Weights of a small GPT-style language model, trained from scratch on English Wikipedia: RMSNorm before each block.
MLP neurons of a small language model. Each row is named by its layer, matrix (gate and up: input weights) and neuron, and shows model dimensions 16-207. Each number is 128 + 32 x the weight over its row's rms, rounded and kept within 0 to 255. Numbers have three digits each. A neuron's up and down rows have the sign that makes its largest values positive.
After each neuron's rows, "fires on" lists the tokens most often at its 100 highest values on Wikipedia text that the model never trained on. A number after a token or word is its count.

L7.gate203:127159158151127152104170116204145156069144110129127170110090130104174144163103114140175148139070133087091099110121173080142147130137155086116113109160134170081130058130180181158106174137139102103102119096149097177090074162128129118144182154129137134112128129165183135142140123115154074163157083042116060152153111128127129125156213156165097140067141088101099088126060108139135121131167120116126131153130107109164089117134119144154160100087142151101152131155125109050147102124127135142095113134113109092114078169096141075132103097109124156077104115171115164037088113197181101163
L7.up203:144102105126092101173108112105131101044143088139121076155148131184090175107166164132173095141113106102119154112221131106206157107148171130106124142124094134123136153142134131116099141058113115112140084096150119120080117141077141115118124123105164165126106172167134098139123116067129121152158114112141110082190163144150092089133128118116107112103113126093128175151114063108117130070124094127193081184109138102163149090192068133155182109144133126143132095098141129184129116145072118100074123062097113122165113109081127101156157105066170139068080134127125124097101194181132116158
fires on: "." 61, ":" 10, "," 7, " Win" 4, "ed" 4

L9.gate252:143135141122105208077183151134174156075113121164110115141112119143137114107105124135118158115169130111115170184131136191120132181177105127181147143133120126148152138168155085137134089097136082151082090155131135112089161129119071101121161121159141131131146104128087100147145141129120091154132138158117095114153094129146144169105134096066099153223102165108123129091099074137138117139150120094081164076136145141089138116117219080125069068142054134091076121126154144122088192071119139123134183209054152191094171131062113129120134061124157178099128115083145162117118141103144131126
L9.up252:054119112163164119112110117085095100165109149130095180143127177110147042126124131130096111111175123090132128123128147084124075173109162108058108107110117113117133087152113157111178177069160134069087105141112064102092169186173149171135127141091185107143069121191170101132140175138099133076091161161100120162113127107151123151150138174133113203126131171159112145111091144164156155141098092081092096168117093097198098158145214196171133125127125132129134132135131141134126137139147131154141080125109078104139118134164103142128105102106149040134128083106122139126200080113104142108
fires on: "s" 28, " =" 14, "," 9, "\"" 7, "es" 7

L7.gate88:121102094120161123122122152144170131137144126128124172111119146127122123113120133111073102120101114090108163095110068098106095133099105080130124096150047120088082159118117126141110095086161122171074119146102146131145117108151086118126197145078108122056103153117079084046078086095153110126119135132121126130135095185156180107130154077171130135090100110143111115103139097162043119094179188159178139092143136141144150143127103135151143146160142094181152197093096118129117152174086100130090118176180141118153115084183155090134096134104062121121088124162197138094135129129165118105
L7.up88:146124118130145151112124170149137162135110112043202137070140096103136156168120158123071146148144107108119149080141070085086125116140176119133103146159129104141096133105131140142150177135112103117059114143084146099069086120151119137148187129084093219110155178129089086049103077115136125102103096142150061113140102159110155105136170098152159166131097133146089108111156106162107126152148164171192147098128073104133150140149088133127131129144170129140126153137168125114124104143143143121101107154215123121109102113151107115111089144074125145104089138114206155120194116127105159098
fires on: " |" 55, "|" 17, " 0" 4

L7.gate282:157125159140077169149112160179180124106147124099152120118172112176125092116104120140132117194161076100182151097112151083133136167127102133142104142131127123105148073178088132149166138160115108125125105194096143183149133148090129157165153119091147141125126107042172162072218179116131178046129039134137151102130147103120147167169128086133165094135120132139121170136165156144147135154142108099141148158112088170097140123097142068177114106072121150151124131172080121111073117095148113140173136096127095120159119084168119070174129171132150121085136111053082112136124168098154219146
L7.up282:102174124130185186108138159156154121140139118128159073148121167105057130150099145097127143137100137067129159107094087110067097155133169076095128085125083163118139052131116142138074070137198115144132140119136110168129145107115112138146088189126107071059127116149123151104157122127176111069109091155147154177118106127066139128064153105141121127136154159131166070152155111119108134113133165046149116147109112076114131160076068212185124152097149090156119183177108077190135083086131127115131163112130173135136113111121152065102182115148148158085136099136172080105127124101201172111
fires on: " and" 72, "," 24

L3.gate288:152152157112135095125080092158142116110191193170127153119170052130107119211146142116082119119136167106136102140113134152126159139137098169117152179118166132104126116211109127155203122133168169180124154091128171031162154148129123108086103169056107072151156166093123115179062113125108112115110070104132131181157161160151118183118098114139146148123219114157125131143119119141106168094205103149114175129130101107133090100126130200140102105207156105088154109104126118112079164051095119109171080088149154127144165114142176082093144144132114157123135127106106120117074111143082079122
L3.up288:116174056104120154079108128159116159157146175157202134120181114186049200204151145161115121139121168097129130120140152117108149146121094066148138136142155091129156173187128146127218126117183144139153145139098173086155146064145145169106115168079120137132086132100070137192099135105153109139106159088126091132141145140128149192103116153103179134164152155160152128158105148056166126130165190089106155144128110134118114088103145096076102127156170094106137124116188068178089130112097108140155087108134171115111197129112193132098178145137093138125101059152112192085133139132079125118
fires on: "lis" 21, "oma" 16, "nis" 10, "oria" 9, "olis" 6

L9.gate174:130090132147108156119130132135105102138149096087080118126143168085143159124137177054108087136218106139150166149158117149158164092098070153137140171132127154207145147091131096158181163134149146119127161127134116188158137098111092131136082133135085122128097130164114122116148136118169145167103040099054132123171130130146117146115188053120155069143128149107194139115105163086156118156101127101089140144124143112136128139113151097128092179166084186149131133147121108095125161128131127145074135202151129086191091109151009131143160121190148138145041136096142157166022168124138167110
L9.up174:114145123139130113155123119120150147122119104159093154103132199053147083061110089141108076106216168100123123142115095114064148113151066139174175072119119120130121146155153182103179114142116110113111115135142124211102081128072160136130104139102091142124082103092119104136161117088149094132127155122217109130175123113131162142131141165112176099139122146097127108085076112123080176162103117124158120146115114083150143182109059170124124182146124152128151144091145171144161109117159063151165117155154110106103121177083154094093149105158057150090082119140121129096131107146131079128
fires on: "-" 35, " e" 8, " such" 5, " co" 4

L7.gate635:081151066139126148102132108127186139135161118108147178164119128107110123128087145155119078122150085092165211200104113125130101168106117177067110125115105161157147097113098087130114129135170091147062146124171149098148123128158101129193169126127070096125117179084120117109144116088154107067097087107128134126096143153078123125106142099090126103131152144082098112125135166180112119200108103144091109095110169132138162144163145107092123185162110156121162088191142144188084107186129177126108118107107128061137106059058126163114073087156093074036097149159085088115077134170183145121
L7.up635:108134093065159099131100090158173103140101079067116108137119185082129120150130199142202151132150156131123134175105164147110128166167105160107128111078122075116130119091105127113127128148149137083047164137156160125131167085143159167113140104104129098203125109128132162152170120094155185168080133114126180127147134149161171139109101088127122133120146088053162146163119098060119123192105102138080117128089103121098193128097127134134121150131108130160161176121081144126082157177148080143077058123117105065138152083124178067114163149105061105028165102147083132111157108162131139144
fires on: " over" 29, ";" 25, " will" 8, " may" 7, "," 7

L9.gate402:147135133115104174094120136129176084063138173112135125149140121129120095075181180123135175133145156097117122172089171150142143108182041137050123117100191119176136096151154104179098195144139139103143134161163138115190115089145141164076167116076089120121133125123100095133108174107158127097130095132198131172127119114139130163141133103127166134140176095171103107092143144085077083107133164139139079080071082159158099123147123139152133079126140073150085098133122124102135132158179116100156169064099117106135104134146150096142171084157107123104124090059133094131172151106164133141
L9.up402:159088114141130136148108071126166111180123079136117124091195115117138094106179173156138153133039152078141096112107153156097047136130108075133201126194176159129136105082138092046094113167126133108128128051138089155103184094153079112133107141134153128135177119095103101128155137158125119041164091149157116131093156067035159116176110165127141122120107109127127135128124092145163103138125127131107145120126102117079067133085140147150079192136126145095121172099143136126142104131075184102168133101112131139119120179121158115128196131102119156153071201123152173104157141119151141170
fires on: "," 26, " over" 9, " and" 7, " than" 5, " it" 4, " about" 4

L5.gate49:144095129154178137151107107144165097138095060148165123140160095138152111105098107151182181137156137121170092218125087231163097173141099170107115103106172206151107208140142135170091121095176123129154094145143149120072058099152128116149122128124108175142158143149149097119128121175116165083153083146156126085099129102105125056157172116202162121113091174128108116155157117132132125126107153120127110120129126118095103175144148197170071104080112178114130086105085088077079106158139155084167127151198080132149148125098119110170150152146201154130133165072125152120104119105178117183
L5.up49:098175126155197144134141113171206120110119107144153132154165139072143137171112108118096213111088111099108113129143094130074127122189153091083135107127139145174094154168087103159103130181169094128139113144112141152093075083130127100174158146197095153124126150155147126157188172155137148102162037100134124127143084133063171016114136166170142085142144148108083103158141167129186085149129110119189123056149150094141155189154185139117125104099113153155143056106061110125114121121136186169150130137119162118133154071124088116131132108177150076074104091124115139113149144121157143160
fires on: "-" 55, "er" 12, " high" 5

L5.gate523:143081050115086143146089151154130111060158168092130097101100129127072112114085091132133137096109153017158099177142125100117114172135154171215132168177157138080085146128082122103153140095147201140103122160214135103095144118167069145143094113113127123070084154136131122188133089138143134099100175115193130164146210165104185112088094127129151126105139113123154189084111102168116090117120071164104151121122152128152110146129175140132161160123071100135142166108126117104117123120160129139101133109094099097103184126147136109129113140112174107124141063074159179123123115098125085162
L5.up523:108110067182136097055183144122138116038155160092130109113153158156086120125133084148136142180107134082114116164115165148099128133135128063075151107184137081156127095123136143118210134107139190077132139055101057158087116114195138113153094126095180103117116120145097088219184132151157081125163105183119176168156140145105183142163124116133089170146089194138130095169079127120103114136120134117139133112127164171189161184134141071155174132066121102113174116137118125128060125102110184128161139065140138109117156122116123148116131166165090124115138157078078106078140108149146133141
fires on: "'" 31, "r" 12, "." 12, " and" 11, "eb" 5, "es" 5

L5.gate547:078088095098155116145150133129126144131090142107126143181152162107125125142193152108158143132142121097112139122162120124136118194151146107098110164068126130181051074107154114079116154137174120151117111094157163183070131077131093085172127107137141163240132161096204090126094155085109092148173083148142179131111113152153150102132118159158129114094124150123162106115103044095135171123149149176101132105038141135173099142162192077158140109060142109118149130169148112053135119131122157137157174106125089136129083141118205116131135097155120137163135149085150044111167145083098154108
L5.up547:076083128098146196121157120150162127132111145140147102161156160157125184168229146132153166165179150085106122184176116128162106150143119167060132110126151166138164078133143189151163137179147106124089139043148192141092121083108091128136113142087154159172154143086209104115125177121129079183130057115146133140077104092134118123077074152179115154111130110164155106160072099125172166125138160114200143132127127106176151155162131122113142177102156124084112141158167061115068110083126173123142113110146135150088147121145173098127134090120078122179124158123118128088192078141099089153
fires on: "ly" 19, " and" 16, "," 12, " be" 11, " but" 7, " more" 4

L7.gate279:101144151143096174143101128101135097051169109088077130044129132139160119099140096082210162184117116148168057105191105123131116129160099185135160179154191140081114099160126131133172125134083106160108150187177122149155100119142173152134149117146138134089097156091132118170141083113114144128068131120158188113100163130127169165210094145166071111133116077170158129162111090153127164159134139093067194135120118163139133129089158167090132096095106096117119134080077127140194049118191149132116161124165132111171129113089153133126157104089160100125150123118135184095069177162136153133
L7.up279:116080197181125054183138136113166150124121069138155126110091117137097139112061169141141098147160112214074087081162086175123174140122126177180086148148088119109096145170151143133134111141099134096151100075140173074111143109085120138102118130098142109138131131127158108103100172134055133092072170100137092130131140127098127126113164146157154141125098170156143128099195085080164151177122166128188142119160127134133089103167148053143127114133135146166050044126175102169124146132126103111105151109130150120120131105191129177141137127087111175180082091131126131121139087093168140099
fires on: " of" 28, " in" 27, "r" 17, "m" 5, "n" 4, "." 4

L3.gate182:120120163127161157155124099094156088091102152142114156174122126091105173167160185083160117090127168127134157151154162136075128101095133164076122146167113098100110151115104138086123123182143140111142131117144104150163093084129130178157078100115052055166135156180161140157155097112121115127078124141164096112125093125140114104045133124131107102155178075120164149139148143062133081090121107117106179130131121130148066148133141224160106122127144150126156139132128136167137116130107094147140097162103140149154142125060024055090119133114129020119139088141098165167143141182082131128
L3.up182:132074103154107155135119125171086165134139123062142104129204127104114116073150106116040115145159145174085134143067148095153213141151194127131101111121184101155122145146105147127105117151152129119139111143119096074112120187126072084166101103112199119090095145126103074140150141122157141163062102165100131169133122154139116116164180136112139065157121162142137177154039109080117242117149108122155125055170045129114112135149146122113091096099110099178113056117146168194113146097146143123175115100147104126132135188134126115141099185176125115113111116156139150150160152117142079076
fires on: " Su" 18, " su" 8, " how" 7, " too" 7, " wh" 6, " Add" 5

L4.gate64:114094133190101138131123151093110153175129101160131097086143128121141106047079089180052149122165110145149123145085135090087134115083095190102157118113127133107052145131139117151144149170151169147100093139102105160111132123125083124128145098114086100160140145098047159126133132147101146099129163175200115118167105142144109166146078050134042155158101132143130173100081094154083116169098048148132143086081141127080136130075151125125082089122078129138146119167154062104168111108142149092072074077168111053129166122094154159134153146103158139101169118145152138159133124134092121095
L4.up64:126116069131153166112102105094130135074093189204174149161090121083060222144110147146083123223120130105166159159156112155144171128127169151061130127055161109086103129138043083074124150145109066167126121188150076152180175107110185148139135191098108159166145148110061079089165153095085092068136119105162159104127175175159153161135097143115104124123149120101168141094119123148158114186140123098086106074104161143130105073137127117145131142146102159117126101154149123139149112105138118082122109128162115169071123141119121178079136184110147128121137141103168145132165143080116131112
fires on: "." 58, "-" 12, "A" 5

L4.gate384:149142181132155115137185134159165128135140142150117112120093129106151141178121172138148159119095106159118157089120140171119102092093119073099155153213072154124144135133148136129052141113123154115107164146126118118153171155122149148141201157160151114148130131124199080119125145079095122093075094059127042160142140121145120138116118124134119105150104139146131156057090127181075139141147168096149092156102120160124089137123110158154128129100107129116098135127105079119170063128161160138122117090118166174116163125160132117130135157148119110208148091100081135158167187168137099102
L4.up384:122183144098108175154163110110094130150106176149069205087123094122144194194152166119135190130086108142127150137136137164122186136112073116126111104157126136120145144211156133110069099118149185122124124153095142136140118064132145173123147172136142143125132071152083105130193075091108119104150136058123127162119139103093121152158154092143081109112137128135173123088129112135054147105173140072119117178089121124137171149129110110119150116150120140119109180079171111128172117142164170116138074100127138121101125147150166149109096152108127073111154093192085111115142092154212156108
fires on: " as" 33, " |" 26, " –" 10, " the" 8, " playing" 5, " by" 4

L7.gate572:095145173126157140115161071154118111126156122129130154068119122143133133068129097114169114134085194132117123117140111183150092169100102161165140168177117093138108111147155090117102128130135162148165062126114096102154125030175123099118091103136131113173074121125082107098146122138180101162124206098131091157104087123115157159105145083150134119088101166159164163115152173210068136178150151145082148167114096163136191143168111075104127157122137150090117125177157143180131130140137123167151150086128072138087171086081172125139131049132118079096114094082151098138160101114113138105
L7.up572:101186132138123009127109140116161138143158159165133064095080152082091128143167127131118063084114129111124091142118102173118106218132128197180168099137164116041155182127111159110057119133114137186169117107156103118133097130111114168182139096128117059096108113138147120144094110120101107145108198114171112156117120122174136159179115135150132140157129146117158145155112168139074089172143142159147144118103137122099142117162143103108147161117065175111101109159155074181121168082073145102121112129115114131139082170173166128134147103133095140147137168146198184173098162104181144086
fires on: "." 18, " of" 17, " to" 6, "cho" 6, "sp" 4

L5.gate646:124086095140135195133165136174109124143132129121094128156119154122069129060082118083154095151102108063115116092099160173122132107137146063130137126120199154119117115189139115097127145209149091134107086118105094051180110129088175093146184072092056101103178163109154187109103172154117154060092147099140141151170131185096098193149117165141178143135134119079093183150205072112120123133134126150145138092158089114146238128123102124137086098137072138104150098148153162123067151132123088173095114096140137139144156089141118160147098125193134108136148137088068171124151125133118111144
L5.up646:086107132090141152134144181169168103083144107065093123114127156127122075131212100108111124165153129065202159172144139157136123081139124126152138145122134201101150157098135080150141080091159152125153194125125141103142148121128132114185125102109100160141100149135200164149136093082119140060204120108155135126160110195153127219125111161154171133155114131110120095098122125104110108157073111126131167160098130151195120187127067101149171145103100145107150145143097129089031084142160117144132206106177105132170087124053111129127118126137050154167154110143142115145154157111148075103
fires on: "in" 16, " years" 14, "s" 11, " this" 8, "at" 6, " time" 5

L4.gate504:148119077131154121139145155145119148157090140149184196097139092144146114145169095150185150113107125108085114177117123161172135174095150154125091057107218125171115130126095163147084098157186138144098077093144097134099074142189108107060120146154100171131102101136121121175184115136172160135121117096090129088194173166141144136129123135141070059158093063101185117103139131110139145120144121109170156071192142104108109093140134103105152066199099130148160105117135182078176148108106121135098136193147148036124098155172114120129137133185125121113122107110147114152056152135100160071
L4.up504:143129146104140119181091124099109142068159098121166152072140182090113067114164105128133115075104153172096126126000137056152133091160139123145144128125196119057125126137101141195107137117120122157113119173084131125186114111164191104134151139100161133172096154112132131198090054133171167108146170145139130141166136133113157133183104110091136134165138111117140095095131168125142147157099117072110085162141141108134124089140141096129122136102139111121115135114130173155151131159122089135085104147080114122093119153121182131150102135071167110151125128119116154173036160109132113152
fires on: " on" 22, " On" 15, "amin" 7, "On" 5, "jun" 4, "ial" 4

L9.gate629:074133125147170107153208097055102126092110085092132116166083146179158122110117162113080192157108135117079148110138152144093106134140135129133136157142122167122113136120121156112102087146115114153154110131205143121117078124136134171148222123121064165156127107132160096091066139126125053129119097184117130141131090148139133165050172136148097125093172097159099149140130151104080101157133075161182086117115124122135157135119119093100104181144112160190094118119088115133112119157130083101144152140116098128181145122163095088135136169188155094050122117106125183125101168155112070072
L9.up629:046112212115107169131131159126105106097106112079160109112142179098117109080126128132077111127147126094129158122134146132184111141145115124140146154108142148102107092105158090125146135071177118191103089126087129150125098136165112170134191121141041096162141201109118143139129127067197142144125105195150074091109132111112082157117138118139118177157163110096157100124139156175090127095126148152194155107113123114127127145111099065106170158123138109124138094131121156100131093148193146100130119136113113131143143140155127153074098134158092157088113066105107109126170130134088121127
fires on: " |" 77, "inc" 4

L5.gate18:181151170124173114151099050125138068109117130147072179075122163116144128120182094133121086127090118090148126078107133146141066203129129063171111133177153144061151149180148106194112153100132044080182105151140097128161145113153111168131158100125106104093127147108107116118125137064143184125123071111086149131186128119085154130159128114159176078098105161170123125115116115088158131123122149151158152116119140137144123133120157110119128103185061175185114128072142182159058104167150111124118090154110178112129148073147142176131080132130112103121114111116116194138117178148085034088
L5.up18:153145142132151136171152127065116081170130120111101155118087131124090175128118115129130093127091108161133121174118104129132109129121154109101196159125121136143142120116091152187205073168114088006135110111141106124112133122042148124132145090142084125169118129126187120117204162126174134071185119120144153148121185191125135228074096142161102138131044122103115170069117036141153060088081161107177151081114124136142148132033135119098117140138036151114112099112155193163094097158124117124156161125121141093144149091099099102100165122143141124156097142115129170146123136123135117091
fires on: " of" 20, "on" 8, "in" 8, "em" 7, " years" 5, "our" 4

L9.gate352:113163072166186107141120152136153142093177106167162115103132109154107140159100100120145116126195153141137124134157132161176159103089132167105153069105109125113127128103149127119142089119082097151156152190139158136126140120167134176117203123094107122162205144137151156125149165173069134088114185154144054151142134161121142159113114146116169151145112146136116130152098127144119189119102106095123213125151118097174085127031129158145087150157138179162092139164157108097147096097147115131175158126128020160079093115147161153192116129153211128066122085110130090132105155130165120101
L9.up352:054158147169090126137064163091141129105137121171189125174131068147079154202142137190125082152161131105157179188095150142079134146182126143124193117127148092111178072087141117098164088137121129184061141172097108120122115114126102106074156068062107156136143164131171087196151100151076110118107109095135087137143129194126129130144122096135136159166142130129106083117131101146126119129085125075120161083160125086186182115128127123139154120110160127120127075087140154136142112137174156102121143109108096144131071126115166149117083135139176148123095076096106156138151117161114114194
fires on: "s" 28, " \"" 18, "-" 15, "—" 9

L9.gate290:146129173089072143155192134099152133199140145120090114180198096142149156192157158037093165142157145163133175155159132161155116089131116160231135106085178137116142207131169117140112133146119125158081148128130132141152189143126092149110142146145118131128131152121108057130129114160081132140113102103185078141168167124091153206159169089089099139113148116155140143105034078066124098157164125146113106144147167172131140145150087135097095152040100115093175155142139168108134118092145110111086081112154165145127163143108122143131156074145135131137144088149169144091116092150125073107
L9.up290:104155062158130072102139120149141172156096127202090126147117172184063109123170159130155154156104089147123141203063124094132029122145107156135111099130125126159152146168143121202138087128080111182115145132083108110163106172182145141127092150162139079132133213136106140125141095073162162135118051105087112120115106091098076147143076150085086143133198087107132145156120145175120093179135085168113112114166124133200110145098142096157085113127087129101098080063121169121114123182146106149077075136154118111111093104133147155160115122094112185139111075123077077155115147104126083154
fires on: "\n" 30, "|" 24, " pro" 9, " re" 7, "o" 5, " Marc" 4

L7.gate667:155170146103134157127145111066100095063201103142140159153076112094161141183137183111155132163140142175169118062158101189150119136123135110100203158099132150159135147114103151163181106148104126128098166118127128140181155145112100098153107187172104093054131114139106152109140141191115148124143086144203219150139130153178110145136078135201136125167102145159109086147122083033075137089109220103079126136161161102095135143150138109120136158110163164125165113173174131159176113074160132168165155130112086118102108133129098137112139132111135045146154179140190176145150110153146124089
L7.up667:087113064077134181095095148100133147163164091159104124093106142095123122114114129132204098117158147109187168146129141134117173094131181121105167108144121125083148126071122128096122136120093127180050191125078166129156118192143115131150123151124160223146127098144061140109139115149110181146103154144201075113188125126089127154157112181148134084144150119142139098151150169080167200156101132118096158128152115079167121125144119113098118191112130136121157078192128121122184109148170090156136081101140138131101119123108172094196122123145063100153131096138094168126173121149158081118
fires on: " co" 28, "-" 10, " du" 5, " years" 5, " |" 5, " well" 4

L4.gate572:107165107178115138104128140068103148132148156185095082143174108055128152128117086151193119142143143146158129132167144105077141117118150109158135099117139107107105090118095108074093092156136119099148141148185191169130122138159115134154100105098113181092216130153114086160171144125171098103108159097085063120089048190077141138153160097177132152121137172141139144105136146102151158156093074057076151097206110095135138125076147178125113202183051099137114097115127110099191125176179120147141093165150109097179166172143142158123128063171112130086106111131114133051118143128141127140
L4.up572:145158102134139114147156096117131146134118166093105048184208124157126115177099049180158178114156181162084170167127146155135140105167196134125156078121091168128111112106103152018160108122190138160124148145141164182209110113153105084082102119123138131190161126149113170126153169105140088062138160138144116155131082195128146142132152119100087200151188155104172096119153230145119150150146133097135083131122138125138116063161137184114107188117139117077137111137133123170134106172154113124148131098110156126154129102103113133106114109164093184148090085098177094090097120069139117152
fires on: " ass" 23, " with" 22, " playing" 7, " speed" 6

L5.gate139:129168091074184084143108106125123091188133073167077100107115139145108174138092135107174128181178110134171088096104081080164173145154124127122166113126101137108194153095116162142126144125136094101169103159123185131177104092153133091082131107149109130170129126179212150134098081182121094124156134152123143186090170110088095157104179172186165145112171117150168135134180101065171100133113070165152086163178105121186134133161109125085131136148096153122101071119114114106156088149144083205119125129152127131112116116191144145096068134175160148106193099094153115178129157179190083166
L5.up139:114148175127187147096123126037121126154082098167100189151115124108113113118115097147131161077144098093091113164182127170119123078155145167133156119152175184141066083158164058100156106165130079129151140175165188129083077170091175155200113163120088165080174090110157158109138118135152126044139131178142102133074156118109155047144200194078113150125095154121177163145183139134116152175128129121138078095092069195158146170176137124151112132105078072122106173081109107136127084146151121129111109108156116135146172113127158148108122137169179105135133096109126126085059139109094120101
fires on: "-" 93

L9.gate523:163124097149173126095086116139110118145134149118132065115144116128173136136186076129114119149121070096149104179139139137143131138105146182034077112164134158092061103069161114109108107158121130177126158183140184122140122182124096199136111122179115164154092088131078120145108122160077194144112132128141134159155137165159203174125117113188125099064169114119127120175129175114103106175116054159113165056141166102103141126130081087158100084109144109173132129120120125088114148125122110125124139080136162102064177133073058079140152180117088092176126073116134137140143120109207128152
L9.up523:135111056115123163110093160111119161161117136089101199106123097123155119161094200148146138200091144136152101160114089139149165144129107175143179104143087124108214116160096129136223135162158061121159151134132089114134112122148129158142134115072103104135109121136148135125168120141161089179124094118110168101099141120103096139137163121120141132129173078116143174139120141180134198144097183123143114111160161154162128133075181172079133188175111120121083109124148169122164102120056142161107132157119049122154102119171091124076205074058160117114131137115112179101163182112131135124
fires on: "-" 51, " be" 4

L5.gate551:163161123158140093119094132170118116143164087120057128148148156158103106111082145164060075189197112122142183111134147219095112116115101083129117030116119110217141110161143118096118126139180071103094102127094097124172190140108129071129159087156098136161164133144115122133122152144148125176157158144092162172075093151158095199126103076099188124141106121116066126161175101122158114126130138121106138096121138117145109115126151085130068119139080095166100150134152120121119155088146171108089107139154153150091135173175128145173113087158135139119114150048095113079127147123095139111
L5.up551:103171101098131130125107076117171118160169111145080066193145146097120081163187140114075104142147138085100118105181092123049105109152116127107075083096129075167122151165143208150180180133117146110138089119082123137119127126098108123179148076114139116147171153129188125148107143108120106133153131110141158187083122119052151182096083143199176135159115120108147110124108108056146142131137191105161153119165107084142131137132124095131126098172155135141135190091107177142113085147101155113123132169143164101148118115096114085127069118146104138145196076075138115138139090098105158109
fires on: " years" 21, "s" 15, "ance" 7, " time" 7, "nt" 4, "ique" 4

L4.gate8:095146159144099163128212123118145148065142122114126148133089080079126088128115188121087091116116159162144128162155127086118137151144060069170121103139120112098170093161151110161081128106130077167123123127182095088153124126133148166080142119162155146124144110091098107237115138123072127141137110104119138151143115124126089102168191153139150158137129165061080161100094084126102182117122116064046205214103133181134164073114084107147107165130138083093121156082153130142146092144155105111099129133091119167093084183107067085104152131164082083107099103103110142071136103178147117150
L4.up8:092178137117132150125143138142127120128147174142157064083061165055154109146141122132071132115144083100179149131134145112149123074088101099070130099168045109171162125197149162118134182121132122119091114101167137114119073120134122087158098145159134155133114172134110067172133176140107100148140090118160171130201122149138110110147123165091170088139135101136130167102104146100156160111085148179136095140114122109129149123114137173168118120158060185201131073106129190103143088139146151180129060149107138094101133210176133114071131128109125154109125110086131126074128090104125217125
fires on: " =" 46, ":" 21

L7.gate685:096174183140170104106165091100178161115099124119110108135114157086072130166111155075113105156172172098115108091096159148154056169098145157117095092141208099098141113144141123131136143090055126163073126040105189079152137157136122149143103153141115118078139142115075201129167157138119175163128134168162061157119108143145144193127165131114177151176073133124154146120107126127107118176101157110152114147188176108093114142118145155133104165126171151083084163172086162073141114112151109173074170116145139155120130090155107120118095098083113135151143125126129110133079108152156125070
L7.up685:126095178151153098109086124163188122125025134127040129092119125124122104128135182068131164126101103106120139128135089150146089153108103125164102123161186073144101175135148093163146132098155117117124151112221100174174131112118158165147109141134105084201102135137119112147119082137102142117134169191138158142130100114157123195094125128055154183171134171077147105102152136134129143086160166173181156128082170141152116116077126127069126106134085130167123162109103149103130099057061090095104131166141110120152122125090099123108124098098107130117197129150074075095108210119175153172
fires on: "|" 43, "\n" 19, " reve" 9, " cor" 6

L9.gate87:125132136107111118094160114054132125124110107134151182139154136123161146143109188137066173134080092108117094093170111095082161127131141181155113128134062091180145068141137136076149131118118122138160156150176058065128146122175153156071168122084069094122132189154083132125147142061143148152136109176131080100160132131140111143064149104095109174121161153139121127107107130071146151011145108149155107134115146086178144123182085153182093147108082105138145125146080073079114121131137148177173099095072144130106142142114142172138147151151168150147115093146095178080116133104159132148
L9.up87:138146063112133145100134124108080121177143131139156074147111175148128178101156085160148098120119084077132143115119110147110203131097079085056114123136118174129162131133224105122121160125159139135043164167110144108157100117127125115115135138164145122131151120112153070145144148204093144088120160125144101096123104110158088135132092155166158116154178171159095065075177153123186093123105142097129172146122147127121114194137119142141160133130135180069090110106118169156194127138108106109106066117081109075129138144147164077089152123089126128118137151124137188090141089122122154045
fires on: "," 58, "-" 16, ":" 4

L4.gate351:117134153060095062127140088103120138095093159128159185174063140179162179121133132132175067095164237146103049124161101106151140105169154109103099108073144104145133149115222140103145149158191101150066143121128076146234137132154159111063094132094075106129135112166103107118135129090132103111157118145081145142111166208089097124098105109142098168161092166150102118095189116148133113135132125139048143141119143158159137119102133138111104097096169118117135087207096072177115095132175119085149131147154144088079096126117118168128176100146131176130165127119192171117133175122161095140
L4.up351:080158131160107151127111094127064124121120127154114069165105103138104092182182150084128142120115073131184073169157082130098135136113083133112083123123082133065142108116122125103095135121120146172226134121145158153139097166066162119129095184124134079130134104148134110083077101139229106149121101126216145117133085139133090140174142136155136174119093115105122143129105146117148183091140182149119139190148120124106153108104158183188152167135103116069178132132098118139111155091146147154101085105122141119121090159117180181106141087130102148090072079159120084112132111127139158123
fires on: " fa" 28, " Fa" 12, " cons" 7, "F" 7, " community" 4, "Ac" 4

L4.gate630:147180127126090119122149136129156116092168167202182163100120182172149163109093112175119128142152091101154106177129084050162088097140091106115144149116166064074125168147161101125128163042118155084108145201222134185116152148169062136140175128137112109050136130143106138137098097133122118141070171122143151147146112129085116201130086133108105187066134100136141138137119106122107121115089148159090092192081112101097138134130151134155193128123100114154083109146144095091198137144140108133102144103129055164144153137152095104146160127149112090122174140115119103068091124119152107100
L4.up630:100126136164132126139125137139131123097092163140140118117122186108148165102186035093111100132124100121180117119146104140139064123124123119160157097165244149061110152083174122155131108170124176189111149145139129173135159183104121068119112152180159133050081147139085136073124089129172128123134155106163137093105143148105132169205161123085106129029116075123144157132072172137092215099080132107118107125045209181138158193149122085201140165097126094167122122101086111111145114152125089134131096114148150111120144142053101157082112152111126134076142157176091108107101119098115040123
fires on: "d" 20, "r" 18, "s" 16, "ed" 8, "es" 8